{"n_layer": 10, "d_model": 384, "n_head": 4, "n_kv_head": 1, "head_dim": 96, "d_mlp": 768, "vocab_size": 8714, "activation": "swiglu", "norm": "rmsnorm", "norm_place": "pre", "norm_eps": 1e-05, "positions": "learned+rope", "rope_base": 14200.0, "rope_fraction": 1.0, "qk_norm": false, "attn_scale": 0.102, "bias": "qkv", "tie_embeddings": true, "parallel_block": false, "init": "uniform", "init_std_qkv": 0.0391, "init_std_o": 0.0, "init_std_up": 0.0391, "init_std_down": 0.0, "optimizer": "adamw", "lr": 0.000823, "beta1": 0.9, "beta2": 0.95, "weight_decay": 0.28, "lr_head": 0.00547, "warmup_steps": 513, "schedule": "cos", "final_lr_fraction": 0.0, "batch_tokens": [32768, 65536, 131072], "seq_len": 384, "doc_mask": true, "train_tokens": 314500000, "steps": 5049, "dataset": "wikipedia_en"}
MLP neurons of a small language model. Each row is named by its layer, matrix (gate and up: input weights) and neuron, and shows model dimensions 256-383. Each number is 500 + 25 x the weight over its row's rms, rounded and kept within 0 to 999. Numbers have three digits each. A neuron's up and down rows have the sign that makes its largest values positive.
A block is one neuron, or neurons of one layer that tend to fire together. After each block is what it responds to, as a language model described it from the Wikipedia text at the highest values.

L3.gate29:509470551526470499462534444509500545483507498488512532500469477505508501512486517522501504476491482517496534505496537487485490470449481524465515503495477493418474495495502526512516492513456511467506531469483507506531507459471472523507544469446485515501569537486477520506521550515510551520474524521489517492493501549528550461484520519545480478519454501474506512469548507492518472536514
L3.up29:508522510560473484522479501500493463505506492529505480467501496465546494501494497464548533529512509485470473498535513523493526546504474539522451509461526517560440501537475557507539558537474533496497502529457488489489504514525503486491518505502501557476496456492500524498534470522477557502507487491475531441509497509533481477497457511490488475500488523525484483508486543460467466453473
L3.gate71:518545505492528518485483547519516526521517526507505500494450451534516514501491520539524458492490513531546538500516491532528553496521495464487490428505495489473470518443492505472472506514492532542485509485531496535515509475512516505511552508495495496503507491486520469510500482505478473466539488457520525496496462465508506516486490492565526477527518479517509499512536523503504516481510
L3.up71:489485530556504467500471514526496549484524510501480468501507471538474512466510511503524462489471520476532518473469534530497524472486529524490526482468503490476510529477496482458481526480469530539499499523497548522472486487493513533483505461459518471563507515511472504517501519502482503510485535522470509471488487500543482482481520506498487486548531503547533509489475498480513435506510
L3.gate75:496512497482492513455490508442523524506494501526500496493486523525505540515494505526484472504462487514521525509491535480461459527465486500459550500437521512484464478535524512518515535510537489497472511443456521530487527536541488474534474467486471533482508475523535474535526507453490501536499485443527536514521499539485508497533507535504512511535446513532503473460462469475527494531517
L3.up75:496499478506479494523526471541490467553532513534474516527495513547474509483475496481544487494462486533524503482527510488455539547498501491506484475542544487485531476474495512479524508496453520529486467488538461553476520523507485463509496529501436526495503453525493520514515527500496564508489540516498463506489485476534472460492511526506497523491503494477507500510517476491482493538528
L3.gate107:525531507494496526489470496478487512544498546458527518508471481545502507524526525534500458503484471512507477527501532488504524526559473515520494490511492527520465529464497510469504486465464540523517529512519481524494516482488504499545468515501514491509482490516493498517494521486470513470510499517515479490530526512521463515489530512509459459468501500550461499451546501500495489491491
L3.up107:546485525509523524525514516541491495501517493496498523534480457447493481507519478512486500497506526518451497514490498499469486478521445460500494499501514496495499517534513503462499532505480469487492508503498518497522462477495513456493484477501511474479489432523526514461530449512504451482472461511498510475510513514520533499501493534487513518502491502512556505512502471497474477541512
L3.gate134:538472477526458481500521476479493484520478513548519526476512495471497498491480494490467466503488461518499477449469514525460527499532465495507519535477553490474469481481497507483531505488464491544519512467536524467479498437495551512488500514502516493492510488474497536509512479508470505513464545536498500484519527512501436509468479517520508517493512489488513508517477446491451486491516
L3.up134:426468513488521450468514535470538525473506508520540512462487459442477528470526505467490511533485472497509524464513493485505483515481510503503463481523533472507455472511533479493532533490485507473508537510523477502471520483525484491471517503483485495528546485486498489503483527480511505487484514463539482464484441550516493454490475493487496534479487451528496480503535516498470484513515
L3.gate281:536505483502477500446517450495497503515524505526541556457558528519499541440511489530501469508472513479489493492461481532460502522523431548477509510463548510492489521501503496483525504473550491528432480530497507494533511518474513482489446513497517482530555451501530540509497465482500486490499487537484527511531507487483502536567419539524510511489484476525490498505502465486468527485450
L3.up281:494499498477531470449510485518461488491508501485497518524526464513488516487541519484504474515505451525461539438449520499499497483510522564482504478499502510434487508474505460483507508556504533504494502514499511483506500448494508462457541514501476475482502466501477524432512493567515518483467506512492492479492489482502519507479477474532519489431497478501493533503523489519492511491482
L3.gate303:493527523467481446481533473484533487528532525522499494494508513532492506505494479452527459510524494531473533457487490535487462520488490511494515507504486489471496535478506477475507535509471518545458497494495510541497502493518516481490500500519502495502464485502486525480479452512462509509499524494500497458459519475487496482485499478542536486531515500558510456500541491492508491463530
L3.up303:498439522516522525528529527481552519526476541505510518481487463491503510490468508454553517489490484489547523489467501508490477500514519452499498485545539471488508462507506534456514512468503493483526474473462500512514495497534481465451458498470524481511511521539517511498496519549498528521479520519516483481487472514477455510520482476512494492494490522522527528487510474516481460539465
L3.gate455:475492518501432529488474510485463527493521552541512482486506489524504473485494505456446503477506472479478494472479501477489509488509493500509517488486525475519522525454516530441524508495468489531486498467464508514449470471549542497525545440440507471548526473503461503557553494480486546483491476524516527502513482511471499502513514510502537503484465498520496532471505489480447481480506
L3.up455:458486501488519500486515458474522513495489541488504504513500452454496459514499528502518462492494489493493482518480513490478529534498473547470485508501499555478453495501506497485535480514483499493542533479500524476478543501510467493493480525489451504518448506520503502534494505527500532497520518535534499493498452464518489468462484475520501500492481498528500477476501490538523542493540
Digit-group separators in numbers

L3.gate53:532475525492534530512490537537484493556527484474470523543464526566455535470499511506524523514493471481508532505516457504505523467493535524533486500467475470509508489525519500493528489483507476502495491448519466510473503499507451535521502514476469525452518504529478522495516497506521464510490537496498534485498470533510507546460501535516492547484485510487493515502494486462471481530548
L3.up53:467526473501502461528512480482462465504505522504506484529512468510494511517551502534505539488458476530470483514451496515518539463480496477538524517462542490557499534488497483508474492489527528531467520495516478457493476522545502471486510528483509515534535479511499480483480499506468498514509490457468480490517520485486517515527529560433500550498535472512532458535513478549445517488492
L3.gate70:498491485534473523519538494520472462527532498538493480510453463505476475497489500523473537547487460474485522481503465499506479489482505539530481465502469465521465488550536516537493500503555476524514478478487541471509469478555525503514480532508563500491494502465510495487527509504492483511452514496508503481527504483511500515520493521483500532501503513519527555467521493477511494499512
L3.up70:476507482522481469518522474500516511507497516507518494482496485474471514512507502512443455491508510468504477496519513498501536505497494490510524472462504472501548498519497503508504508545516521474461480476493490521483482533531537462513537490540510471547513525519526500497492482516541537472514499502467557475472502487476477507521494537526489481467470460479486524485514487524515469497526
L3.gate74:512509506498476496483502491483502494475511518478484480507517478517483497509493503525488475455512498510492544451488465498478523474507514523525506526482508534485503499505519489509539549490510462527521482504497506495499463542482505525524474470553485462521486510493527469489477496487476503502485547483506518440465525504544467471540482530528490489510501483540519470487511475468458503522537
L3.up74:509483503494458470522512451503505466534530514531469477481497480547535541490464453497489476511452505475541486451487535492514520462493519539534486489459473517515525514481455512483522534448538521454480485488507502518499496531494472507543477533439465532562517533458502511497521506457488491540512483530478506508450517485476522515517484499489474554530507470498509501504471473493483487482535
L3.gate196:532463494466509527509545463496490451518457529522523479538497488480510494499515495514528505559518524539480544502548481509480535529481525500492563514498472473505518526479538472521505538480495505489443513468474538489524449508517480463506473518495496517528493521488522500495523486503478490527498515488523505500516525502497500478516509481484559513519483499494499505544544483500526502535482
L3.up196:497519518516541515521558504518469534514462543498476488471521535511478511519515494524457490476488485479505515513502510497483486540479464485490520532497480469516462509522507473569487477511483506525490471554488524517508527535499511545495511490520471508515501546469488524481526476474519564488520477480509543506498483532480518508508546438465473490527494525490491535544534470480468533514479
L3.gate259:515495528501505512485475481503495463545518532559485448483483481509500459484470489498482512492499457475446525497513480518487507550526478438472504489450511523518464451474502490504513457486494511499501521489516512531488524506503491477469501455460520539507501472506530525496491505526516582497501482518483493492508534490512462496509482487510535499533511516554489522543489523493495492517491
L3.up259:508505520512521479559493538491529505504537547492471494529527479515505532485486538463534500491492494518504500539545481529460459487512471513495437476492507498502540540494527453504494495494506494493449527519523507510478471487545540497503471502477495447491510492486527492504470500515556491520502516478475457492488502510504540563523473470461482533523494522478486508515478483470523457466483
L3.gate358:526511532480492464515459472464497480520521528490492517512515518503485497484473479462483521479458482505471492469453494503451483532511505478489502455479503521524485519491526526445484471489454506506509490492462448495498533490491521481475491465463521523489479437526483521513505452464505502509483466484505493483495482507506487498465516466545485493495459521500517476511518515524467479517548
L3.up358:497511506469516506525497496486490490535498491554451471465485452510530493520483507548481511501502447456491471461490471505511512497473531529494484523526490481487497525500523456499475506503492515467482499500527509534488514513539493527484506499473519544473499533475478491530488464516513524512545541469492498494495504452485525493483527518527510493523512460481466551528508490473546514517545
L3.gate432:507471517488477476492516468510517498493493491524505485510487524520490519492470532469526482541522509498538508498533494566465481470525478513497472506460534492549506483511528487525460470520537479484502471547467504511483546518518499480526514482509510465504501476482483479500484483481476530481522469546465516519484502511534465453532503521490473501502499479550493473534513514477482500521481
L3.up432:503499530483516460491493525482525506472540520535475494473462529518464492487497486507489500466522533530493488462540468524514493498472523491513453517474474501486503545483472495484493519487512482503496483557468524522513480500477478485491520523494482507510504489485495454485464500508504469526524524496492486523485497491521504493504531511457515541484559499532482517500496527510485524520480
L3.gate606:516510517522481526507485506531492526510528495524538485477523481448500505507507493475486519525519489548478494458484551491482510554550484487496510453475492485473507476507529515547516464501479459498444538508484504520531481533520526490507455477482484532477482466493462503511514471553523490462511518470480529482488489519533447503547456521541495471488507515513500451516495453539534472529481
L3.up606:500489508498532459510425467523496500504508446501489523544526493476535483493448552466469464557514492476510506474516479506471501507487531452472495495471467487482502503487516517484510512503481531476491514485520508545492530513492518478494480502524496484508523506448502480470481481484511482500463508516521530524480493512515474492502493544526511459474536503490487482470485486521543507526509
Opening pieces of names

L5.gate94:495533525472493520494540558506499489528502550491539495547477475504435527503529508532490483516506522550497519505514482523505481476564481516510484480467532495483486506489510537483542524480508467540499564486503471472486551512516513520518512499449496477526474521447491495470514456525454502519465523470520498477500529492491517467488492522556491501508519487538490509495517516458536482476487
L5.up94:542501516517478494495505495457498468519440486509450549515562551530524475533518494510491525517500504481500515514490467540498495549508462527519501515488532525483494481520461498487535500491493475447482500526484535499532503526542494472507481486532485528497468509459454482534538470517530509525519489490444471486520506508476517498471492541484466492468528489461528482468530503465497502507512
L5.gate174:482495479472493482492480519484517518540497514516493523538502503518532498514492457478478499481480485496500502443527516480510503497496479397518473516514466466498489479464480538489502470511458478490525524456509486558520467456528538510530493496450495502466488533528464491525455455500514494486485476470497454484514500458496499516511551533502510484501475468535498507519506527492540495492466
L5.up174:470517535516499507550508479510495552534459486547454518490510502522509465511488505480485475542475457517534584513530489471463503542520502506493456454527479495475479498515511467547499470509491496502532477526503541516513490512518527541466510518528458525486503512502475542501485527560462497499478531519469512489521483490511507519474480470566538501461494503488500475482483494471481488461519
L5.gate353:508456483514476502443497481530536522484475481530516527554488490492461482483491534479481507485494491483502494506525492549523503513517498509495484490446481476495505517483559517481508515534474460512465508466491468478508485472486471488493467536516462482465496522506487484489478466520519503523527476495481475489530466494506523514545476486455533493492502518497507517530489478565487489443506
L5.up353:512491506549490509515496531507517468510514546537498536482475517468536421496519480485499507535462468490513502488474489433468489513508559472501510506545502471466493476479494509516549479503510497503488527498503517527553535487516498512516539489531479527478475527522470504494517515539526479462550484524475476436548468467483532523498491484521504509516485500506501509509450503462515487504468
L5.gate717:508549465510528490520494529475516480546495488483478484487534498503506501540509449532503474506525507507513539513538513485504509529554508493504477519519530502504512458519469530504494534462488496487488483481514509502492513507463474507530448510497567524514454486481461516528479481470503475514491488564519494516539505537490524465516437495476493503447490500504476513516524516466528494528470
L5.up717:494477478501470483490539493506468499515456512512489503527467541433452509503504489499522497464497536486516515505503493548509518522501519487474484488541480532487470503471498540475495512493513551481489535506489515501511509495513497513510482482521486494526478482484426528515527526509514515522531470481522471493530481504509491518524499557498503512514454489500520518512452491472511515481507
Capital D word starts

L5.gate156:507454521464485503488547540505510513542479471487538520479459513487508495441501473482504490495483464502475543525530469470472495468493498512483524503464489483492513515491520511460481492483492500480501518479524513489537507509553460549508524500480478515490453479486497478447496504509442492559519517516510511507544464503479497547491476484505495466508529492518500518504469526453489493512469
L5.up156:508519501537539452525486497506500522538501508513541496470464503483494494531476502507539498478525485476477488445452457510471466492547464535512493530465557539453482527520540529492508519499464548481484519499496521492495521499479539477455497471476489512496474506489496480534487531538524504475526500462481533494500519531524478487513487510469461501510463531480497538515531488524522517513476
L5.gate207:499544480534533498483487505494487547516514500477544487547498543486495536473457525481538448465447539473527532495519472476515482501514478507497509523507505530473473480493523516496486527481513500516499507499497514507450527462559523519512514486488505501468489488553493502521464527508491450495488485506480507493483453496438460502530481482526476496473524502523499551505506510460446485501534
L5.up207:498466507509462509490518470533550451490484528527499508498512525541511459485453492510506494536472480471475491495495502503527529500537509462503467475512482481558522535504524497462516523469552483489547524484513506467463517440489545509500478497479521500522457492518538511463501500537481520501497502486506534526510514494453464502452483456526499495481500521517482472444489481515518492462510
L5.gate483:484517498478479477520503469480489486464467536459522502471494488499516498511492432508475498473471469518497521520485494535505483476528479483520483499499484507479530490502538491525522526495472526505530470503512508494513499500505498508486524511512489537472489462481480553521488524474477485552504512493505482496495495522496496498449533527486494517505489526482537519521528469496488466529490
L5.up483:519479485526449510474528528470482537504495493529475530496505491484473535525510493489485429522525487464507517452509474484477497484476502493539531500516482518480476456482496498488473491522518493498469510481533511466467505530494494517513514516458552531503557533469486535480491552519469489513532454477504508478491489476496484545502533483503540468521538434502529512477479505462502517538517
L5.gate499:480476485448540500534511495479537509522489454512522540478489510487538537476533445517523482484564513526492540470470514502499510546494494520508521483468533475500543518504454543455480538568521487515507466534486511481509479500516495522496518501535487497521543441530493485492500534535439485532491488520496503518534528474524536489467526468496477521517519515504463535509474482496516537452490
L5.up499:523482505525469489501506506450558455483503527478523510489468541452545474508532472477512525505489471514521470455455489475517528562498512464518454494487484439511500507509480497479505490471456473496459457480504493476498495485501521520563489540528528466483502485542464514461482502465514467536496500498460516525528508492462523496553512479506492468456506497532518510443514481488508504500455
Digit-group separators in numbers

L5.gate81:479503477497506493561513528496526454496449475469479485500466482527524491476541534462483508483473546484501565492511502522454525475542584486481511478478460428469506497486506528515494461482528473505491485473486468501524524469539521477531509490521514488489531476513454517554536498504469501494486509516520459493505469481517478520515492480505509508518478513463539530508486525519500484457482
L5.up81:471494479483514501533464484491491471496549521508478477470505471495548477532521459493494523538484447485483517489548496528489513505471553479519505502476472501486521531463506548494522476472477516510525478508507526492504499542494528516501494468527527491508500451534458475493538468474480513513494519479498461497495526496479522512518522458516502479463530501471515504495546479498469494487510
L5.gate97:485504505484500498495545478540486502490531504506491513527487517462482464462480493500487527522515487519524521502523531505517488523514517560512512529470453472497494474476499434514541464532514512516461499538495504476526532512538488504487502481522453473459485478469492506539514521485459507477467517447503466489500529495479492542550469544504452542518462521465506489485498489499511517481456
L5.up97:546494535477450514484499491503474457511502520498487493506484497485524528500521525507493496512528526546489458540482543515491529518467503519461493482495504541541486514459564482527520478489482546480535510506474525481529487543469591473514446511531539528509490468541459467484470527552464461465500506524496477537492513512476485495517516483546503485494488479451513492493503501497554531496508
L5.gate527:519511503491496500513547515503489518541541542497549485509479522549530519519465533518485512497493503513557491504513492461483490477512508496530497473535472507472478451519515481504467509496497507518472537526464455503502498504476521485492526496470492503504491501506473489455508558483514480476490480510495522539448526493436483472539476470517516494517521508517524541495519496519505488514515
L5.up527:480477481477489500527474505512480550468486507495465493535514474530483535496485492483534476510522461509490500482523518514491529518483511507475535517503494508537513512462487500507507491509484542481524459459537498442516496499476459516485460473467555479535504517470455484511492499492542553518540537516523512474498460516482492549507496545506506504488503512517509501490479533453533562512504
L5.gate552:492515540459488531529471503478476450508504538473521578528471517508521536531515553460479496457531552466510514508456502529536463490512511537472524538442488534499494490511508497529522505517496489510465509486500528522481494499525520450514509461508492449524505464513504506491519531503506459516492520518509534519504494543463480482547537475505515509505551531507509482484515511482528482506545
L5.up552:464537544462502514549465525531505535492495508506492480515506481519484521490524501461518503492513479444533522485495475527491531506487528520455519516516515470472522515531529476509457498519481474468519521533479483520495500485523509494523485510511546538503486491491468473482547556473544506521512496520523540488495493474515464505511447490469453518532485534546502484524475519471504514451499
Word-final completing pieces

L7.gate522:475494468566452517545473526483518532492512510525453498500471487512517466447491514519468475532516515509492479490471513510490462501512491460492509491455490457517494539501493522477499508465483489498460469476504539457482498480473470515481514512455477462510520522517486512462525468483474496495521499505488518459488475500505535543530458508501489537519542532547491513519484508521560496528482
L7.up522:467475512526492472540482502555525552468501539533474494498471525505482474503504504480500533499513472531462494531548511538482506524504527487477462478532485510479526516483498480490511492504539495514523501536501490495492518505481505517533474453490440462508479539456550544489505526547494493469490517497461477466491504555484476541526441524530503481545552552470466536502524465534491492506513
L7.gate717:489487525530522501506495531491509519484499548484506503510488476496498476496541502491513530457536503513549491519496474470490541484501546491544512469537496458444514471505508489516485512500512523498537512473504481496462507522468478515489513478480488456470506542491482493500492497481493517528494543518531499465466526521497456525536470496506489531497517487497486509503487509521544460494494
L7.up717:475473494491512539486530491519475524454502542490486489546485518515514504481474535483483522477485491537520460457510492501497502465495508533485531465487504506523534545465513507467483453498466507483513501532463542468483526515516523532485526503486478467496474506481535523490541480527499509507458541505503501527493471480484522534468502507468474480508545519498523535505511503520518483506523
Start of proper names

L7.gate161:506451529515511518478489478481484440512450518484495513489517494523516455544502516495523546489501523535473482545486530537505504512494528479486491442496483509481473527508491456509482503487521535489451509470481484495498526509495478441494533502499517490484479534501507494459520545549508486472526528490486486471492487500483489463495516506483513506513464532463544504516492523476526494535526
L7.up161:515460488495472503520440497524513504510522517466486524566505530558466531482521516505516446508501445519508523518475553491488483477544509531473488537478555469492470508488502490483518487537522524507458508554515481486484486485516489513539532510476483488500460528518481527502536514471485492508500481551483460478549491483507492523443526478510510478508535507509507460493494467499476480489515
L7.gate438:448538554498537523528478506513490456490489525479443487471487534487472511478501522492461494546515472506540519477506508505500523484521523531505508544490494526517534484515476503493506467496549494500494511477477495497487539475536465504507505472470469490519484497459489468455472510453494481504474509519508483465493525485465479533509469540505471496471520487531510516531474522530497496520502
L7.up438:482488503483529512534483508467500495548507493553547565493486483484493508517507531494495468522487485512501481497499490519469466464448487498531520470477481469468491552489498490458494507487539510435523524507513444527548508529471521511532519531471443512479526523438462517490478508506520440451500449476527503514506461482513540536511476482522507501486511516514514493474497491510467474468491
Year final digits

L3.gate24:543514521463485542512433528471489497487533507437520497500516463462484506481531524458487471493473486459507531461453477522499430500522491499527457508434483469505485487512490478477458509464495528512538519498489487567521465479498549533472497537543531482472477498515478485496521462515506525501483469514531509518507519527525482508515515505499532527500520482480499522482502498484488508510533
L3.up24:494495512486522494494497529461512492496480520512510530544546466471492528515462466522506489488498518501520512473447493472509467526547493507464472515519511524529475512516498497505487502501471496468502486481498517493486442544488489537469483507539500459436474463513535493506507545462479515486481475487482559489528524487530475487548497512492501515499511458516512514503529537484530539472533
L3.gate67:533511524533517490498518536494521514491456523477497536511520535515470540500523511500462454511485509492477490498510516555453457475496464515460501503505492477451492495504480534511514540532518483468456487528514518544483456496492495489517493504530504469505469506429500472457526507501503521511474482470523512488482480557504467439499476498493492516545472503514474548512478519498534502516511
L3.up67:542503547513499497478483528529483527530479482527531485522530525521513529464472503465486498501473518453512504519480525533502516503509510475486525506506493527494517437527462527468496498506566517489494528545515467488530515472513547519515479574502548483462485487457494537528529492554545513487479482475511505491489544453455501507499532517491467471509485532520477487487491479453482518524511
L3.gate406:520482532533528489500508468511468469480483511468517534527469473472472499485506494493464460514491471526532480512500506495463504478488489480490483493475511444457516494476507486523497529530515482487517544533514470475494540445541498481488481495507524498497516494519502486478438509520473494497520490509521484497514491472500532470494457476501534532506484510463558506482513513494522509531521
L3.up406:514521475461489473483482511536475492540477491495513542507495496508506507504535522511458504530528536500501514455465502489512490498534505525529514469516485478498501496525532456467507468503510468480517507503511486514521515430506497446507459499490497489533505488504420504534479466463488515517539504478493531545468534517477496482560516511467498490508498489469474553472508533495510477476505
L3.gate509:485497533507513511519510473475522456509511545475476467534527492491483523435489472520502514472505480532508514503519491523475473512477540527472489508502489480487462477474494523471474496459542484490514486462512480512489509493507526453524475517490521493451476526496500540503498482525531524547471521492520478456493451536516470467530483492467504556466492500456529533509510453503470538504506
L3.up509:491510535466470534524471507499477487493517467516540461500526523558452505495528505494489449456490486503491441513496469531520430508503507526506531511516480503468461539533521491504482506482445489553514493502508506482464507478505515482487512515532468528505507499499494537514511491497512501489504498492475445471560515526468484552485527496464477541518470540527497461487524471472526528483486
L3.gate566:497477509559478498451442471499533500480520499523533509509503487501453481464532477505441480476472531488513456468511503512465463470489507505497494511497499476427530463439500483489486505481482484523527512542503520540497521486522563460508513505464484497545542489507498505518486510488504509488543505482511507522524492521492479517470496493519498488500500504495492474523506490522508498513499
L3.up566:482485471461483485461490457485501481528464555522485492474539440523539498484538429500526522524522508509455520493490508471510527475487490516475486502465492476465483466503518453433505469517517487506473535532505524488486474500502519509494517490511480496500519475490550529499481501441471498500511514527494505517513472484512532497525520505507494501526514469508514517436502506502450499505527
L3.gate650:499446488485480548518535489490506475473509516557481476494531475510473495477526524493516512480510492527511540506533468534481489494497492515478488507458567485438470524493476521521452453507489498507488513513484521508541496505513519465482466446489475460523474519442480503484524488489512533497495465497507470536467501519508448515520544514458522531509473489538520519495480499465528509503506
L3.up650:481488498505524496508488476465522461463510526504531500500514467459463467522440492491428509529455498487473520500490498478506504476469482492496493480509515508475461496503502509484451491461504488512486502510506432477558555515492501478537487495456534497485495494518524498541465489491485487490491509434555519545477487465511496559516521473444520480448552503493492500474533485526525546517497
L3.gate686:487504489494467483514494531498506501476530521486478476540469470497514520469496516429510536476467499562534538492531502486451517473470485511493503495462485495439482507476492518517460524509543470485462501444503480529500515446476493533515495481501537478478472546529500529492499531517453519511536480490509507520521529462501502514470520498509513454439526539579520454496507518461536517524489
L3.up686:526515466526474538482465497484509450536517494560507495520525483525528525481514529499515518550461532543486525451506506503493506498480454494484477537507497483507504561478519509509485495507547521484469473486514505469504518558476509475533529495477479494497452522467489468540517475512487495472488495511521499449474501514508482479467477524483517512472508476496492480514471503505533503500531
L3.gate730:506533505527493491538500551474460464510511505464481469496490479476548466451544477521510504455476468522526507485498496473496508452469490504443497505508503461467527470509487514487495526524490476509500517507523488511536482505516476510493462542481499498478538501472506473504470497507530488522541525520511515505519502476496499550528479490498484519476547500518521459518489510495471502493475
L3.up730:492502509492496471513506475471496459466492524496485455531514519514510487516478513512554509512520518498471494485488562490507514535483510488510512463496521519502512512503520476485512522541475495547471508455504523489467522499509502488470535512485503495528530507470498499511490497463526540551458509514507475453522512526490492505500499412469525497507492494490521507447498467517503476537457
Year digit completion

L7.gate136:495438519501536476517472493489479513543500520484499473503432510520477480463534502490511511477485453508487470445470515500485459517489518519513498473517559507508478523494526513463523520531460527472514460540482521480515512462453507521519472515462483501492501494490514550526492536499478442536513527513504482446590479480513524522526490495527495504498539498485532529534472491521524464493492
L7.up136:509529497485469490506504495518491496508511488516567482497483508534488530482517519503480476494474526501494495516488515475494486536544428555494460455514485511491511519522537479481521501485522506500488469520473481529562540507506517508518467544447503518521514469462475523528545532485500501534494484484477495523516479498529485497517479478493549463525527503500505510475501504490485500505518
L7.gate567:497503469523517495491520559496471522481524548539477519478488494514527514500504528448521518499496448519535530512496475486508467509537524538508524500528539491491484516543484481491478521493517534496549483482512492518550509510494491540489498494540494504499518519479486488477513483435494513515502508518524540456536485512462451521528470508508486461518479553505508507454512479469510502480480
L7.up567:521499504527505524509499472519510504511452480483493474490458505495502554496513469491509466457486542504496546495527504521457498524510475537468468501498518505474513519495539456497498498526533477531491539464462509540526505528534522518469510498509471471488491503530484518496527507534499461534506486493518552486532490501515495486457506520497482547458513487549494517512499525489492520483522
Digits ahead in numbers